config = dict(
    num_hidden_layers=11,
    hidden_size=384,
    num_attention_heads=3,
    num_key_value_heads=1,
    head_dim=128,
    intermediate_size=2048,
    vocab_size=6146,
    hidden_act='swiglu',
    norm='rmsnorm',
    norm_place='pre',
    norm_eps=1e-05,
    positions='rope',
    rope_theta=10000.0,
    rope_fraction=1.0,
    qk_norm=False,
    attn_scale=0.0884,
    bias='none',
    tie_word_embeddings=False,
    parallel_block=False,
    init='normal',
    init_std_qkv=0.022,
    init_std_o=0.0,
    init_std_up=0.022,
    init_std_down=0.0,
    optimizer='muon_variant',
    learning_rate=0.00806,
    lr_mult_qkv=0.5,
    lr_mult_o=1.5,
    lr_mult_down=0.7,
    beta1=0.95,
    lr_head=0.00575,
    max_grad_norm=1.0,
    warmup_steps=200,
    schedule='wsd',
    decay_fraction=0.781,
    decay_shape='linear',
    final_lr_fraction=0.05,
    batch_tokens=65536,
    max_seq_len=512,
    doc_mask=True,
    train_tokens=442200000,
    max_steps=6748,
    dataset='wikipedia_en',
)
MLP neurons of a small language model. Each row is named by its layer, matrix (gate and up: input weights) and neuron, and shows model dimensions 64-127. Each number is 128 + 32 x the weight over its row's rms, rounded and kept within 0 to 255. A neuron's up and down rows have the sign that makes its largest values positive.
After each neuron's rows, "fires on" lists the tokens most often at its 100 highest values on Wikipedia text that the model never trained on.

L5.gate864 [140  95 144 130 162 133  78 149  97  84 158 131 139 113 119 158 132 130 108 103  95 139  80  91 135 165 137 117 109 128 147  88 152 102  96 120 200 210 125 113  92 141  94 106 147 106 182  94 127 150 158 119 101 145 166 153  94 106 137 140 160 122 124  31]
L5.up864 [158 196 128 141 163  89 139 130  73 160 139 117 109 119 191 170 130 102  92  94 169 117 136 115 121 138 117  99 196 152 131  67 102 144 144 157  91 110 133 153  93 147 126 154 117 169 123  92 101  93 127 128 120 144 114 175 162 124 151 150 118  97 126 149]
fires on: " and", ", and", ",", "az", " and N"

L5.gate680 [157 134 158  83 187  80 102 127  76 166 118 136 140 174 109 141 156 188 122 121 158 165 144 134 143 185 139 144  31  76 107 149 129 114 182 108 153 103  61 150 181 156 107 167 123 115 108 167 136  94  81 142 129 171 166 115 113 117 147 131 153 132 103 136]
L5.up680 [152 113 161 191 154 104 149 122  68 120 108 111 126 129 151 122 178 196 115 110 171 151 130 119 121  98 140 118  86  91 143 117 119 141 163  87 117 106  85 119 133 100 111 181 141 123 144 145 148 105 147 109 166 136 147  59 144 152 189  84 125  89 149 180]
fires on: "ly", "ally", "ely", "ially", "ently"

L6.gate1085 [141  80  91  98 129 103 147 104 116 107  68 102  80  58 147  74 175 136 103 145 128 120 171 160 163 222 133  84 158 126 119 142  75 114 125 115 146 151 157 113 162 136 124 126 137  85 116 140 118 125 144 166  65  67  93 134 124 154 146  82 136 187  92 100]
L6.up1085 [114 134 127 164 163  63 227 136 132 126  89 135 103 136 133  87 108 120 108 158 134 123 149 156 157 139 150 155  88 140 143 114 147 129  89 109 116  74 158 209  86 142 123 175  85  76 195 127 118 167 130  84 108 154 123  95 112 182 133 138 108  83 158  81]
fires on: "ra", " are", "s", "re", "is", "g"

L6.gate1420 [169 140 107 182 124 157  87 189 117  70 170 157 170  74 140 132 140 131 140 144 131 155  90 117 193 143 136 126 100 146 101  96 150 120 100  83 137 106 129 122 162  93 187  84 110 115  95 164 161 188 150 126 146  97 100 113 121 138  91  77 167 124 143  84]
L6.up1420 [156 177 116 162 125 123 150 151 141  68 145  77 163 121  86  67 138 120 146 156 127 144  54 110 138 101 173 123 132  73 127 114 181  81 107 173 132 102 118 135 179 147 117 167 177 124 137 147 101 137 162 101 158  80 113  99 147 146 185  84 166 180 133 115]
fires on: "1", " Order", "7", "f", "2"

L6.gate447 [182  91 135 160 186 142 102 149  85 127 116 125 165 138 172 110 182 145 105 117 101  90  86 113 138 117 160 113 129 143 146 161 130  94  89 143 137 141 117 131 145 161 151 121 138  67 105  77 164 122 110 122 115 175 125 130 219 139 154 109 153  79 116 109]
L6.up447 [151 121 114 121  39 111 101 215 127  41  97  92 154 105 123 138 120 100 193 130 120 160  73 142 144 158 156 109 128  62  97 125 160  96 149 162  92  90 117 142 100 138 181 152 125 112 158 112 171 111 128 114 118 145 148 117 154 163  92 100 160 114 102 166]
fires on: "2", "1", "8", " and "

L5.gate1258 [ 98 135 128 111 119  64 157 140  86 182 122 149 165 132  52  97 157 121  96 163 122 142  83 122  86 164 115  89 125  88 183 152 123 218 167 137 111  96  76  68 121 100  80 132 211 133 129 120 217 135 124 131 155 164 151  99 121  92 134 121 120 118 156 133]
L5.up1258 [ 94 149  94 153 128 145  79 117  92 167 115 124 128 110 146  87 121 102  93  92 148 104 106 110 119 192 142 184 174  60 177  93 136 165 149  91 112 131 150 129  80 125 132 110 116  68 138 140 123 176 136 117 207 123 103 149 118  88  88 193 157 210  63 148]
fires on: "im", "or", "1", "0", "==History==", " ec"

L5.gate1833 [117 159 139 148 132 125 135 142 134 130 114 170 138 135 101 134 139 187  47  85 105 129 129 151  95 128 118 169 115  65 121 129 106 140  62 101 119 175 126 157  80 160  62 127 106 164 158 118 121 143 109  76 105 137  65 171 168 156  86 135 188 103 101 123]
L5.up1833 [117 132 149  96  98 152 150 106 137 178 148 143  98 107  92  78 130  79 133  67 143 164 134 131  82  77 105  54 119  97 131  71 114  72 106 111 114 103 141  93 109 105 143 163 113  87 105 102 135 125  63 135 118 104 120 140 106  93  94 108  84 175 135 107]
fires on: "it", "us", "in", "ie", "le", "ation"

L6.gate1978 [134  70 136 115 134 152 112 129  97  75 129 135 130 121 109 133 116 184 145 169 103 144  64 141 131 165 157  95  79  66 161 149 104 133 179  74 186 147  64 126  82 131 120  93 105 123 193 112 136 134 156 180 150 116 158 150  80 181 160 116 153 133 147 111]
L6.up1978 [116 123 170 166 133 133 161 121 140 119 128 144  91  85 146  82 162 201  97 111 125 146 163 184  88 199 119 145 143 139  91 165 112 127 138  97 190  85 130 144 133 141 113 161  87 144  94 103 133 158 172 107 128 149 155  99 196 138 144 172 130 117 113 114]
fires on: " and", ",", " or", "ly"

L6.gate1769 [123  69 171 160 137 124 205 132 161 135 104 177 145 107 167 101 147 148 167 132  73 124 125 145 102 126  57  68 114 126 171 121 129 128 108 139 146 107  82  83 135 190 142 120 117 173 114  94 194 190  97 112 135 123  81 154 147 126 130 171 121  33  55 137]
L6.up1769 [128 177 128 124 127 155 136 128 166  93 157  91 118  94 111 110  93 215  94 183 116 136 193 197  66 115 153 216 105  94 129 130  99 138 108 177 187 102 122 163 142 190 131 156 107 162 166  68 115 160 142 153 111 131 108 145 138 136 130 132 167  92 155 132]
fires on: " and", " or", "s and", "es and", ","

L6.gate1697 [172 126 119  97 127 163  82 166 155 125  95 125 120 111  91 173 187 181  83 139 159 118 105 116 213 174 121 177  60 151  79 148 177 160  95 112 116 142 136 127  99 173 105 161 129 112 124 182 123 125  76  99  89 100 135 161 126 127 129 158 117  87 115 122]
L6.up1697 [125 144 203  75 106 110  95 121 141 135 111 115  98 173 113 114 187 187 108 163 145 120  82 113 180 125 130 108  58 112 136 145 104 131  79 134  96 114 138 112  96 176 134 120 116 171 119 156 125  99  63  83 107 147 126 105 181 145 142 137 103 144 179 119]
fires on: "ly", " also", " of", "ally"